Part of a small language model's weights: rotary positions, no biases in attention or MLP.
MLP neurons of a small language model. Each row is named by its layer, matrix (gate and up: input weights) and neuron, and shows model dimensions 16-143. Each number is 500 + 25 x the weight over its row's rms, rounded and kept within 0 to 999. Numbers have three digits each. A neuron's up and down rows have the sign that makes its largest values positive.
Before each neuron's rows, "fires after" lists the tokens most often just before its 100 highest values on Wikipedia text that the model never trained on.

fires after: "=", " he", "ed", " and"
L14.gate408:534542469501490518519505511460500519476500485499491466488523461527499542483508485526498510509490493470527493474523498523532531509540515483480494515534537480465464475487494493476464470488556498482472436497517538479531432498490474460491463535516483486479468519467528505489513517497522528526537530546520517532460512480505495514487465524507511474479475526455479557518496467498471530480511
L14.up408:507449541486464481540562530513496456467509498535526474533522500532498528515480508482508498460526504541512470499481526533514507504481488510514456526518503492465505549492532477467532476504528462508491493488499531488527516534465446505513477514500467539479497497459537502479477495454541503510457516500468455495499495511453473525483514493509503461457492540510501457479563530489511556479468

fires after: "|", ".", "\n", " |", " −", " soil"
L17.gate461:511518497460506464516475486499514519497500526534495527507512527475506430529489494521534511524493582544522540484481504526531509515485457474484487451522527497486484463483495527495518495529477512467520477465517493513513485481513469501478513528557479456480437504515486485495546563505504526512520561477510503533504495489470502485499501509512517511509467512479487530526478523501497545483467
L17.up461:498525513511511513452520476533493473491528504477513513465513525512552517474490490490516499492507499507452523500435444503491505531457492536526507504475504525543467477492527496509545480518468544500492509503469492483525460472522493479440523524507507464484509511549465461497502499541502500493517548469506538514505441491520506463549483483472495536514505486485523504504508499460515517516542

fires after: ",", " and", " was", " for", " is", " as"
L18.gate401:478461486550456502474514534495449465436470512514489540495495496484527476473509558491493497509524506446475463493511410511494533503523494510471532514484474530498510480483516515513477502470496521525494493494499496512534491507465503536477527475487522446456515520485516537527518499493504471459509474537487501496467505530529518471499551539518518519449477488473517542471488513496497477522522
L18.up401:506513441529548529541483517484492445486525440514486527527497521515465510485473501512515521484515454505456478540498503507493454518549492509463505528523519489487526482506492510475468499546474539477483513528482505485495463482455483560441484447446513458484531485488531521491479462499496530501469473523494533513464492494535491483506509481546533486477487552479503521508491471533492468476503

fires after: " the", " |", " The", "The"
L6.gate202:530513477504530506497503471526473470447501536498487530491465515487506499510529498518477497508458483443469500458445520470480495489479510527438503560487515475488458502507519492524524487500493465482494524495473530503493492454544452534465439504481543474453505526497508484513518494482519532477487526477483496519468534503463516455529523475520484485538507491542532496532487457487508525498503
L6.up202:516498537493515496478494448532478475513490513518489506495508517526514509519530550509474552519501478511476500500475501511497474491482492503528473509468540504499482512510508495439527433489533497507517507536449531500533516473486486519506482451501556447466453478514496484533457495480530540536483541514497530501476482484469502480506493490557542569475523529509518488541473503492507503463512

fires after: "\n", "|", " (", "\n\n", "No"
L4.gate561:486522462493489472520508487549520488490507494484491517495495513525514528426476468421521462511484482509479466508504532463474506533495513434498509479540491516492504519516499471523523489540548479489456501486510494531453477496511488511533506504524540499549492471532491515485499514479539505523487463491463530490509528464479523501516538525508450450477550547504452510501491463517466505515491
L4.up561:494528431453487482527522546530521492489506500482489504476478535538520506476496513473509457481470475508468485500490523471468510529514480427497493476518479537487498503518484471525495458535511453491472538488499479528489505504519457502531512493501534519515483495518472499511543490504529507527496491473431507493525524496483521458513536493536478475494529525461446521526497480523468492510494

fires after: "\n\n", "\n", " \"", " (", "=", "-"
L8.gate559:512457462532477521500488491518513494507481467523533509511523474515507469490549497468520556498483464494511532470478498466526467505527540466480532554481487537488511529493522538472498449501505511525479499491498476490517534534535496479496513511500501524457495484474525479494488537472502494532490515472554490493489520460518520472491527507537464507514523473517498482508511513544490440528511
L8.up559:496519533543516490556561509490486500528518519501504510516561478508482476504463491513527471476494501448487484500490491508483526469494470544502522517479500490464524504481509515490482522490482509507570502479521509480487489525511533528470497558490486492519504494536441531468461504522533530512530467504477523480506507550476511455486521480492526521523490493502504464530466487487521497489500

fires after: " |", " −", ";", " Bel"
L16.gate216:464551512513544500549469510505504486472471485535482485458523495482475504496464471450512530491534559498510516498515505450508503489527496522532438456487504515520467489508490511461535497502541463516494508474528520521513498507468477498474493526523494476489495501452497503519487509517505468488535545515495525510502496495478531494536507513542508494530535531485486512451474437549515487494492
L16.up216:490519488499491471527507518513535468462525500529497499485540453486495510474474497451494544546520501532533514493533501476461489479565553532520483466516465544484506502512472535486541503514515468473482533508512529494508462515472525499489502475504466531488452476501501517517501507532514491487549515480500549495506502543477523512515523489499498482546506523473493508485533472518558497512501

fires after: " 4", " 5", " 3", " 6", " 2"
L18.gate524:472482493496565508495523516507492480494532545502502519533473475498521488509481485497476540543505429506522468493502489501466512497481516489545445501468492472499504498544497473483494538470464536494454507525512481497521486532485506496536502517521484513493519495447481538481489506508513494513489541506481503552516501491447489523500512464508509494505542498513482520478485544474513507473490
L18.up524:473481485498529514525501525543523482457502496520554502509516492526497483484537474478502487495508497493508503507508504533475441466542513502502504511457493465452474526520499514538448549469490490456480498511495476490540498511494506535528512483502503505485489496475461541498499536508494524521463525538508475493519501491424558501479513508483484506493466489506499531472538538477498492483454

fires after: ".", " −", "La", "=", " |", " ("
L6.gate257:489459516470507503536462517523520507482510484473478498556480474536486486526490426517505508547485490457485518503503510499470535488486482518518526512513499477505533495514522501518508502500492467538495458483502457496534478527488435556461488533517564488513476528509445501486531542529502530484487530526500477510499449478522461513470507535517550506533522477483487480493466482512485489503533
L6.up257:490502545532514498519505477486510494455518488494521506499526518492494494445512468506542542518478489527464500534483452492513541477511507486483508522504507486470514508503534522539507475494472472538462451495474505486510436525535508458473514504518472501539521469509457517505507526520513512501505561480504495499567471482526492492479545486499513520529486495506525497507484499490502468443510

fires after: ",", "′", " the"
L18.gate404:526518485520460484494500497514494547502508535464511505497498497477505493458494472487518486474506451503528518456507479500497489489501490476516480476495492491531491460520484467505467497508482497501504441496488476499507489496510529492481467521536468521518483523497490501523542495500531491516500528514535539484518528483486536526522468510487517506435429478498432509468518493472469473490515
L18.up404:482492474523547500480530521473547527514532524551444479507465503479465502500459495533521526490533505482542464519527542520506486516494478493502488512505547465501496513488511558464499492496523469489448468480510542482507505516493466532544510503499486502517537495489488476486547535475462484501509545480500507515471504507539529500554480509494460498487574534487469513483501537515519544515514

fires after: "=", ".", " des"
L10.gate192:510500516497518509508518529486469508534512495507506513527530509469450489514519475523471512528450492459521508543487471486497489526518499453464490478498501538510460492499497514519506489473501524522491501492535511536505543533493497490518527484515496505553502486502451551526509474473470520479466506490497478471482509501516488535464482480538502497495508503475484475528572517512483468489519
L10.up192:534506527465547523519488527469502537469537487508509524488518467478480504500504495532484490516533447483500507460540525470474529538523464474485519495490500552517475489473555510494505501483466468518483491497510512492518491488521532482493508521504482475512499453524444529520524492520492505479538444532528487486459537480551468504507551483514505461504471477530460489478489501498463417481503

fires after: " in", "–", " for", " to", " of"
L12.gate522:520518470504489566478482485502522496493480508543527531521478468483522488457472499484503529500474519525487539491481499520514528472476514518519469527574530448492492525514500469506515530479513495484494497517482501463492487456483512557484470486511486454495552490487512528517532504506492476501493443452527547483480505452539474534451496513519485497514487533525507496524495498528523518513469
L12.up522:543453499478498478469537477537490514508459502521508460551504510490464507563500509449560519517519507453495477501453496560461492450474509507491485513499444502497541504462441475454535499517516525446480524531526508492468497480521480508503531490530497506512447481503472520513465477476509503503486524501486465461494475509521490497512526454480545501483502479527502502536473512453494534521487

fires after: " (", " \"", "\n", "\n\n", "\n ", "—"
L4.gate580:514505476498498509486500503477491475486463483455491506509520510499445482517476487499507516502505489536471496506510499503519503502522476532490500536467493474475509519503498496490510511475513484526539516544491501482503522510477490502505529500509507486473525550539491541529512470479509499553544433497491536458535460503515506535489516521497456470520494486443481507530522461453509493455477
L4.up580:492526489498546528541457538562516479497552504453534492487499489510462457499494515494525503522521499519513484467537518497469461542481505445481520499530514525497468473501489524474504505527510487464474530496501462485516482512494523497556486525491522472437528540505519528512481510517485473511570540485511492490512532527520483498491469491462501524491521470467484504553505502520515529509459

fires after: " |", "|"
L15.gate306:484479498536485469477511496520469445475501504513503458477508521504517487532487452482503507493506520507529492501486521523460489477506504535511543500537470485516505504514469499486489530512463491515484468541523510499478507508494523483525514492462445496518521510505514537561513461511510525565515510483479525485523459479502485494490537468551502510479472518514528501499473540481482493492512
L15.up306:476485519438483492478514516505455510536509526483536533477484523498496488509514495525490540528506486505475458510471509506457460435525512467511482508471478515503484485510496517507472479490451506504502524549494479504489502518490484495522503513488486498492502523568525515473520500521486516486517480510492507502471540516487521489484509495543511547481467520505473524514504563472482536444482

fires after: "\n\n"
L13.gate531:523519508506551489479500509503465477495486496476494533500537483520478498512484460491492493479491522502446511498487528492447500475501495539484508493532451497479527542494492515469481485514487516524494481537485461493516466511509486462452479493525507563513514443483506548489540480467531497484551528535512464478546470506490511492510479493481482497532515538452479456543483509498513478483523
L13.up531:498501442538520508458525476558498514530483507474546514479487498486496518526513510502519473512512470460486471504504481512493474504521468522494475540542507495522457541472481535481489514480507539499520501502487481499460466488488454476512478485531517522474495487509477504522521537440468526458497515512463484490475536539502508509503527489501495529536506477530532491510492516510506518515480

fires after: " 1", " 2", " 3", " 4", " 12"
L7.gate166:450516476519446487480506483461526529521469521544509498521494486537499529504481512456471449512489497482505471495493470512450523480520442534512463519483538522538499482520471488480526490474533479509482486507510513471558521457460511528491516481463505552487486539489482546511527472479487521531489491488505487467496509506538495490502516507504465486513474488485459480472509502534497530506473
L7.up166:518487510519448512478535503509563516491483525527530486541528483561481512485479502491463460488510492485482484488482475513470520429481497481524461503446498487518486479518438481481505495523526511516470500531486492492523512472413494517515478509459528534478501535483494522498499514483491492519482513496501496477468505485515509484523484497522477528494512455554513500491514538514552516507459

fires after: ",", " (", ".", " \""
L6.gate541:507514528509513511529482518548508491531526511482557490550446523494495481471482542539543459457500490524507487466496480518473516492515506473468476480467482508511494459474509509481530509503461513517478521515516477543509523496527491502450527485471544481533501512508493512547462497490472517506535526508460524502519502548491487498487487483508475517529541487503535470531517561507521472516527
L6.up541:482502493507485510491492517482463480465434477483513467497511468528510465479520517468525499467446554498517483478522505505487488486524510498502514505510545516550507524517480554484509505458533454442521473492453533493477472510518476502568493545518536513519478520505476464499514483512500465532518475459506507473510488463487505448494478483473467505477482532516495474514517492499479527465502

fires after: ".", "′", "=", " |", ":"
L7.gate58:493528458514479485570510502476492467487495512477535476529482491480520507466471505491547524527492511489538484484476554506485531506521505522510545521480557527506512484480516546537496507546497494485472457550531492495492480493549509472551472454529509487476473505520512482498513511468474505524499506509506518508465510490489497505478511468461463516551505478512462513505521448507518472489498
L7.up58:456501499492469493513526492505509508469494493517515512499451512503477492493522500497565501508489491502500470496514528514477508497558517480522528527490535481517523499503521517500546490468494477473489471510508519495513490469536495474548494490534533464499471512503535481489504505498456486482506500499496523505509506501458480508485500489515477518563550504501514509545513502457497483494510

fires after: " |", ".", " a"
L14.gate633:502461513514537511507540484546520479512525503524482509480518509498471522504468492513487465487559511462480471487482494482499501501505487546459452452524502479489506491484504490502481486489517499521499469508462539489482527459498489501497445467505513498509476437471524525539512501473498513474490562482471537511522552490542506491458502477505507516497497489524513511464499534548519468473461
L14.up633:491517483504501460508478459495478487482511470470439508522505507487504540510542485471517534505504491500540503498463517496538499526505487494485481500473562536476484476513551507527527476499531438470489508538527480508503510512425484487498528497469474546480504522517509469543520502492482511520488502531505479463494492476513475513540493524461492523473548523526552503518497446466483490488531

fires after: " the", "The", "=", " The", " qu", " opp"
L5.gate44:483538506515489520433520526528517478509525462500481488494429517508478513496506548502492505468528501519521536499474485507495470516503488504461466519452486502461525493478486454466472518501546465480509501497491510502520518465488453501499494502516538508530443500489476531491522483503545488512504511493449537489520499503470471498519490471530467471475430515499499471469496477451487482510480
L5.up44:519512514540521516487463535478470504495509561478466472505500505510462495466491546493557489508474483504497422484462483466525517530503463496524499463490489499473473492531513506495481538505503518470489495525523543512481537494478520499483498528484498490487469503506498493472494498499490507474532452482483482482502462517596513509524503475489543505501482461534476484494493506474467528505462

fires after: ",", " where", " and", " which", " that", ";"
L14.gate686:476548511474520519518490505520473473494480498469496530464560487518502517499504464517483530491542496447474472519504508479512530543522473545541515492456543524494505478520485541515514489496485510501527496497500548493483482487500498481561539533522491494441506481540486488514544485506453496529477474509465526466503486527511499489457522483494490512531509535484500474477492536459482526501544
L14.up686:492499459514478496502465502510535511520484460506531447507507499513458482494506488479471540470439506518513503512487472507533499511469467488518472529497508482468472495467503485477426534423432493518508484485475454478493499473516481494504517510501531469484464561479522512516495504485479506487472465512483504501485484480510530505479478490496524488441543476462497542509505468506480512521495

fires after: ",", "\n", ".", " where"
L6.gate213:494530522487479486500512474491513503478498505499516502533498477517495521502514485491534517508502485508481538523501516495491513524495504531483454520485454522470512500513491488488533520530477470522516470506487455479465487468464488494505511506489491488506495507446471557484548476529482551534486490495546519522472460469454480497519579538478500495470522516501487520516566467494523520581513
L6.up213:511527551510501529515451435473493458541520512466510465521463494497506483484465488501490486497471518547526508495511532526517488526507521485505474521482484512481497531524489503493524566479483489483461485522488495468507484479491496498509507505477486525480519477485530518510511495495516492546505470532528513488515473474457506482477501561502489498456524514564462545513473512516520501545531

fires after: " in", " In", "In", " 11", " 22"
L10.gate157:487490519511528532470496522480492529503484521507472537500557461491510526516471536491479502483528473566490508517533475495522461472521533473501475486475485427463521472475452530484528534525529502485505483504447470518495501463500489501499501517469523428475448469521502517507512513479557480516498456509538485519491538489520461515461505487467453496514494481489480454531514536516539561501460
L10.up157:484530511496524508476500534508502513492512499514509500479521496517542532500510527487505475513543487501507492505480503531498499477548528517484494511490469470517471514471494495495474530480497485518529485521486533540512472492545438472468518516534494533508465499562492544497492498519529477507484497504488517454506536488508480516461523523523464463506511469504476452487500492521546539508495

fires after: " No", " St", " (", "St", "hab", " no"
L6.gate564:499516457506495539548475486475508518481517466504525489487537537492498478469448494527503464499500456498487526505497518485516506488483568475483476530535485520482484491511492508505557505538490513464528519500489478530500516499484466499487501443479465435508497543530432479486507497569481497489514491509483475521509493548528487470525508502463494489483469491531516510491492485525520489489532
L6.up564:481499497463532524492531464482488567480512488508513529543526554503485485479497495492524527496536450528512466526470496483493500546474501515513524469525478482488490543445511511496477512465540539510495492497451511501464500513481475508464508509468472455518478539488501479448526497508507515510480487455495450511491505525509513507495514520502468478546495529500441534431534500523464516483529

fires after: " in", " to", " as", " on", " is"
L15.gate82:495482477506466476469508485485543490478474449497534520503455502532491496479499511464479491456524526487499523445481485513454511471527482495546444468503498522507519494533501516480456558519499514519448493521508470505508502497510498501469500494506473455504511505468488527526485490478466454549474524506479497485500534487496535490493491549515549492512492503491493457535495525572486459491514
L15.up82:506501498508473516482499445473497476503491465464512504528482478505470510533521516501520464505486481447482501505479506491498503543516532493476477522517495496522470521522440449474480470518499487495519489545490499535461486483468519508469502531441500502502464553497488542537470473471503523502527552488559513533508514518524502484491497536512510484528490504497472448503465490519518483472528

fires after: "\n\n", "=", "\n", " \"", " ("
L5.gate649:525500514501491502502473453520472489510496484467485493448474526496528517495525529544505505518496487495481479530518500475465520457529529480496517514476455523498490457517541468447478505513490490527518521475474456511520491512521452513527475495531551508484493524539447522518496512516467504516497525464503497478451451485507478465486496498500485512520530508483478487518504465544475511505497
L5.up649:524500494537498510494491484542495523498472505496534467470489498536518506450499512507552492484496533500505481540471504502490520523517479434494537525470500506544533506476497489479502506449494495467480511481497463506496459529503510467525485512486538525500509516491466554487522512520465435498515548531482529486528468500463454490477502522532532509469511553511467484538516534520515520458506

fires after: ".", ":", ")"
L12.gate26:457502511524453513514455520547482466519537504494540443562542527502467529468470483449504513480469479509470520542491558501528491504471500483533504473531505501476514493493509533490522493498550495526440467505501509497519507535440525515520486469478494509486499495505504515501493503540448538514507511468512504482503491460486528484509503457487514494494516493499499527510514512523491527496487
L12.up26:472558503568492484487484457531466527547496511465472532512492508516518468467505487503461530519492524535517495485484500494475484488466520509496505495522540480426482498488506520485489474468479459541476506469525476514511469507464500506474529487481507518458533538502492487559515497476456475448510511518493463498505504531486480462483488486477494528546514513522481477521508510536447478485508

fires after: "=", ".", " al", " Al"
L10.gate461:482500475493493458519473509491500484498512504514477526504503469505435517493514485466493467537521490488530446458490490500500467509485497503506482494522510497506447459532478500491488509488493569517507509497502496487517467444503478468556529509519514498471479513477522476502510475522529451487456492487514426475508569523499489510497498489502498513503507520528482492496513502482468529490521
L10.up461:521513500530499453474494471498506504534542510450501523557520519499493492518509471484484521512505483492506487543432463436525496477506513504488487510486506493514453484489503540508479510521507507512489504498469492476530496456473531480573551496467461490512506483475490512499548489536522431522466504529526519480519560469517514512533486473478524482484484547521519542469543466506490517492515

fires after: ")", " St", ".", "St", " Sch"
L10.gate648:492496477491477524495494525478496504488487520476550479422474504496526522476469444496494491556489494477484513507441484506521512507499522500449542493478531491503506489462528483514515470488489492465491501503556519497493558520541488477490468503473461443506481514473459517517532526497533475490560494500470452497470489523512504481525527488493496483517483520487527503503516466565491484514502
L10.up648:455439493462509481490497487526510482474463501430482501506498537489489520508498494457494493496470484492502471469506464527451471466519466515504534522507511466509467503453448476516492497505481522518511500520493489479564489506524514519496528564477528468486449500534492524476519500500454473527505496523488471517544486514522512537542456525527530499495488487468452515471519483479533519524475

fires after: "\n\n", ".", "=", "-", " |"
L14.gate378:503463508511477458494501527507464508500561526538509545477480527501516488496526535505491513522483491511471457530497558530498504544533492524462527524491519514500530509491483531507511492517497474440515469537510466534504530465509489513494509474572490516519473508556509519526492567531505459511464462496570511500487535476523476503499504468480559520476482533533510506526506513513488523516472
L14.up378:499496546538486524506547493503494548510532496499530467518468485534489460460534481510488464485523467485568513481512513510520483471465527479508515499514457521539459521514562494488511477489487482486554553523492513531476501451485497522460497516492515469465475517499491526503485485480490484451460507483495463532444489518472527516476488477546525518493513468565474505491501501554507508519499

fires after: ",", "'", "\n", " described", " that", "\n\n"
L14.gate569:472537514496487497512497495471517476542492500489507509507515482525480455507511540477520507483465582469473517518467480454511489525487496536511525484535515506495489510506486505472518483503509499551489503512487491473493471522537512492490499461506482486481493487481505508543529525440483461552477481539487506496490485496517478506525526511512505546504534447526507516567516493502449454511510
L14.up569:539495510514501475499474504499494552530502511523502477496495446512523456480518431517490512490468498472516488524478481518495497498477519535493469488545462514500454477478494522518484497502495479499497482463494482516508529531501476515532578515514507536453457502500522514512492528502494532516523492487524517536483485522480500492504461467548531493503506507462509495510483498474474565512505

fires after: "\n\n", " \"", "\n", "-", " |"
L18.gate305:579543500453494527514469494485470523478508466496536478496506518554472507499517467529507507514466456472443494548481440486497464499535500462487527482498477559531520454491504526502513528501499535486509553519515476480519510514511509552444481504500477512492508512467465523513475501541477461489527499498539499508524495474514489536549481466490518502537544485531491473509499531503484522499532
L18.up305:538492490539447510505474501500497485500505539490498505474511518485496543461533518531517498479465536520470517548490478476485448508521529470501501516569478497509526482525506482437501510583545455463519496466499477490477530491511510495494492464468516476537536506456517495510502506519489515472493501507522488499525481505515424471516476496491542462484483521492465497520451496471497499509505

fires after: ",", " and"
L13.gate433:510528487558472507526490511508507483518523464526495467540499475498504475504543485514541434530488516503456543497510501528485535481485483485508465495495504525525478499511549485476471489465513474491464486534464478448518491508478494523525499481540454482494464470430536512477487510519524517525494514542508535526433544506502495519523452519471508496464470538485541486470504495497534500528485
L13.up433:486518448514535509479492484479505473517505565483500471483482467515522478489530499505473504488539514509534469508557516508499478492502485545525528492519495504465531533502523471521481491495489510500457490486505529464492467472503507483503462540472480515495515528471489502457493484510541509533474517501501507517467531466495504506507467527507465486439485507494482514530532452519508511510475

fires after: "|", "\n", "-", ",", " |", "\n\n"
L13.gate602:441534481494434473472519480529484473502501493513514512478460520482499537458487501505513485525496519511493508492528505511496499533505514506550538513527512510502467497477556467502529504538526474469494461528509496481492445512494503484506478481504488492483439504502468499526479467524510496508504504503533515500527511492483439494485521537533507471486519488480483496504483491499507500527538
L13.up602:500476520523502518510490503497553531509494492531536482488473544450472502498502463461499510496505509468471567484471555503485490502536520452493483515494493504546502481520539499480501481552477504486484465543523467495471520496482464490464516504494524561513486502514498489530511502524507500466492476467521506449504492519506519490485498504490511556464504501487522538516497512491516523504452

fires after: "\n", " in", " In", " Os", " per"
L8.gate209:441472507526492498493471512484527485458501537564511502481477481506523514538495513453509496504512512494497458521494532526492495539475531495496495495484500486482510475517565485485489524488474507533512503513474476497459492508509488536537518497514528453525499543498506465479468460468516498495524536482522474508499496491484475556558534534501514510493502449495518496510507474464511478485518
L8.up209:522527478512466508473489486544500549499495509511485535479494450513523524507505514463487471503498498473526442521489509481457491503490508479546482497509508489469491465537523513472508471505503490538491532494482517449493490468534487494554481540479574476487509536529482548523474497492535504506454476474492527470507498494477545520496533499472524517544453469482533509483520492550488500493475

fires after: " the", " The", "fa", ":", "The"
L5.gate591:495503491516505463553506477514491464529473505465490540485549522516534488464479505487517479522504478530540498477442494512507484475478456546557537474473537504445462470518514521553464492517493476519501491482469508505477502491528510490493500506515466517481487516508551443499507500456490453522523477486488514488512496499486513511509527482522478498494475534521486523537512506481489492495494
L5.up591:524500478539491508484463438466480487526499517491471536479503501513507517498505525448467505449519510499502526512575537499534487507490509486492475522491552487488516525476461506533528496551523496526526507517502518427509498433516548446472468496483473530474485505498528504497494486510504476527465497502468539472500494502535509483542520490500478459533483504570499483526465478490494506530479

fires after: " 4", " 5", " 3", " 2", " 6"
L13.gate297:529484497484499470487474470476469462487466468428533501483476512507478491492490547496486485505484477462519490490505445514450546514492506500550510524492527515489493489492508483507507505478501494458528507516526495454494490526482534498520526507492508456478485512539500541482533474495512538532548494541494462527498501491519495481517512489495525498505506462524442503510522514486496462514467
L13.up297:494499470503534519527464518482530493439450502540502499526488526499542465549544501426470562464488493472495545506516464504534486472504495498437474501468492474493496523514515491515496513512517500511497514508504483500514463552514478501487487557497504505531469507494500510456488528503466507517499484501509491460496497476519484533503479527459507473502508500490485515533536468528532509549504

fires after: " the", " The", "The"
L6.gate674:499516513515506505510478485489475454488437506492475510455505527486524467499500522497521508493491509497509485480508513508480500536479510485508489501474497465491493520527468480463495487475463518505493461508482500490526504478508461478478485500498501541473428511490532497529507556505505465498528473544471495530486476470547495541488488501493552469480520525533506480499491495524546500510524
L6.up674:493512512533537470522455470485506454488482539479471506476515521478522492515489505482483517506469484481463479488514541487531471508496498520458500492469525479520510499505474486523480496503459491512520457544477509438533501435511502511519465508513497531502471461466555513530488541521524448489513533513539480498516497502478478469508514518515475528497464515482501484493495486522487506533490

fires after: " |", " +", ".", "|", " −"
L15.gate159:542557489525477506513541516520497469481511445522466507494467533494512502492504495513493542567522525490532502508499532473493514477519521498503471524548497521511482495521492489535442487503534503495505505517531490491489524508535489531473493486510504500505433507499458507514470524503500558467491505521482503498517514498491476496516493476487534539509471513487475544503508477482506486529440
L15.up159:488513510481440541477534505488539501497534471525531521528494478469520520462504547503489517515463498543487518534523506510495505497506531526482524468510499486516505493577478499490545488468513513494521566501460478505516451517542475504552517498551488443513472493507506499497480502487504461504515487476523510511500499462549536501534507494522511514482489487517491537468505481494547511509511

fires after: ".", "″", "\n", "°"
L10.gate664:461508500505508529489485471515497473491499485514483552479558498476452491500545480556489481519551482472489505485509502494547498492494491489498498525484489512481490515449515493512500488499454516471484494560550497537519458459509546490517514518493528507530538536522477497489495510527478500503478522513518517524514460484480497511544492442496508472515526485479516496447541483487482484464506
L10.up664:492508484483492475519467514490511529478536507537477483485486462526468520521545520519513495502522482517466548474514497463500463476487511508539534523510525502505479528500516509484494485484499475487447495485487536511530473522548489514484535506490456522516499475530485529516534491501538552492512489455480502469466468548525468519527448462531503441469483472507501484502516495482514450486518

fires after: " |", "|", "=", " Bu", ":"
L10.gate321:491486484481475553490509512509455510527507493494543534491495475545534530495524503509491502521541550555495456490545484494511455490502513519492510501481486518501476468543541452505494518479479437508483530514501474466487493504497504480482495491470527501546487485486509528528487519478502498530501480500478503528504501466513541509515468498504487508488479493479518487509535525566506517526511
L10.up321:476516474456483527520523502516473492499492500492501532477507502506483519522489536488512509493509473503509468508564504460488472520487501496521480450531478478514500517528501497511500497475473490514488509501461522473503523472566535478461487518504525469523496513490491507457522482467467440513542467516505521493511525468500497502515475518534492512460434493514457502486496427483491459467471

fires after: " 0", " 1", " 2", " /"
L16.gate73:482516508531502498504488502488489473503512454549504510540498490501543502509515507505528476537516471511470463497481458524462485502482522501542514496468551483499497531474480492482512510536488511476503486481528500488524532467506502493485491479504499509458490556509487532535503512521528512531497556474475510482478488481488527494478524475451444543501488487534484481495514502491519476549514
L16.up73:495525531524467508449502507536483492497549522493491467533497546530470501476508507483537515468522544502499501499431485551488503499495522513513538523477512497504507509529459502495504551434488521525480486471470510491469488500493501491520501499488536582508467448488536505520502467484498497497512509508469506521476557521490517499517498505491490510507519531475442453511531509509500481506486

fires after: " was", " the", "="
L6.gate423:510502475497488502520460512480477460486520511496481510495475470493471528534478432535533485474480505517453498509546460453483527533482489502455509506467524468541478511494499509501502501468530491523475498480523497490492502493495450470467498544508533510472496483532489460522526477482529518511503531491469500485470498473497494520571474472471489434487507534515461524541534488496474495509508
L6.up423:503483517495518541490482494482528522481500509490517537481514507467536514524471469539546485484519503500469488490523457466500505494479479470504542495489536538520492519496520545526492499445514506488498464496508532488496552505480472477540497527483480494511508466514468463535476523516524493488492463511495495521453490495500481551454504513497510509530478507533519464534512476483511531507508

fires after: " in", " In", "In", " Ap", " 12"
L10.gate71:508476549488539506478516520467542515475474481578472504501496491444481463443496472481461508491487474520519461537494513529489472474479515516508517466521498465471489496522500483495545496517502478519537473461501520499491481518473504449492496509489465484505539470489522486522464481459511525535492523488529533474513490471461495511484542519536458492506452542515515530503529543505500488555493
L10.up71:484485571526508508452521512500531492496494465503508492528520547497544508489519494502462455525526548525515537548487507488526476485508520533526533537507496510489511473533516531504530499480509453530468483481454526503519494489519488477505489541503487496484516498540526550518515439505530517500506496460478529529476548525538520477495524500503472494524460518499548465523503542472482482493500

fires after: "\n\n", "\n"
L15.gate233:560522531517507504503502499519506500519464521493528543503476493527545521480465491460512494519492548500537526469533491491485478496515535492443478498532507486488497501532551536512484509488472496502448508569491480514507493503503532447493484522499492528491516534500479549526490499571511499447468479512531508490478453516473511480502502470509529518499518464546459503491465513498512522536499
L15.up233:538526534540470522506493509501496503496479497482504522507460476481520511503503493466484486524488545509524553451485474487498504534479527499499481505505476479496490531493529473521479530481503464480487478534520480524487483517485491465481496506492570544490528483519497514502458498548530500445481466497504504471530481503481477515474498451523544499515514490557495517472454543473530517514473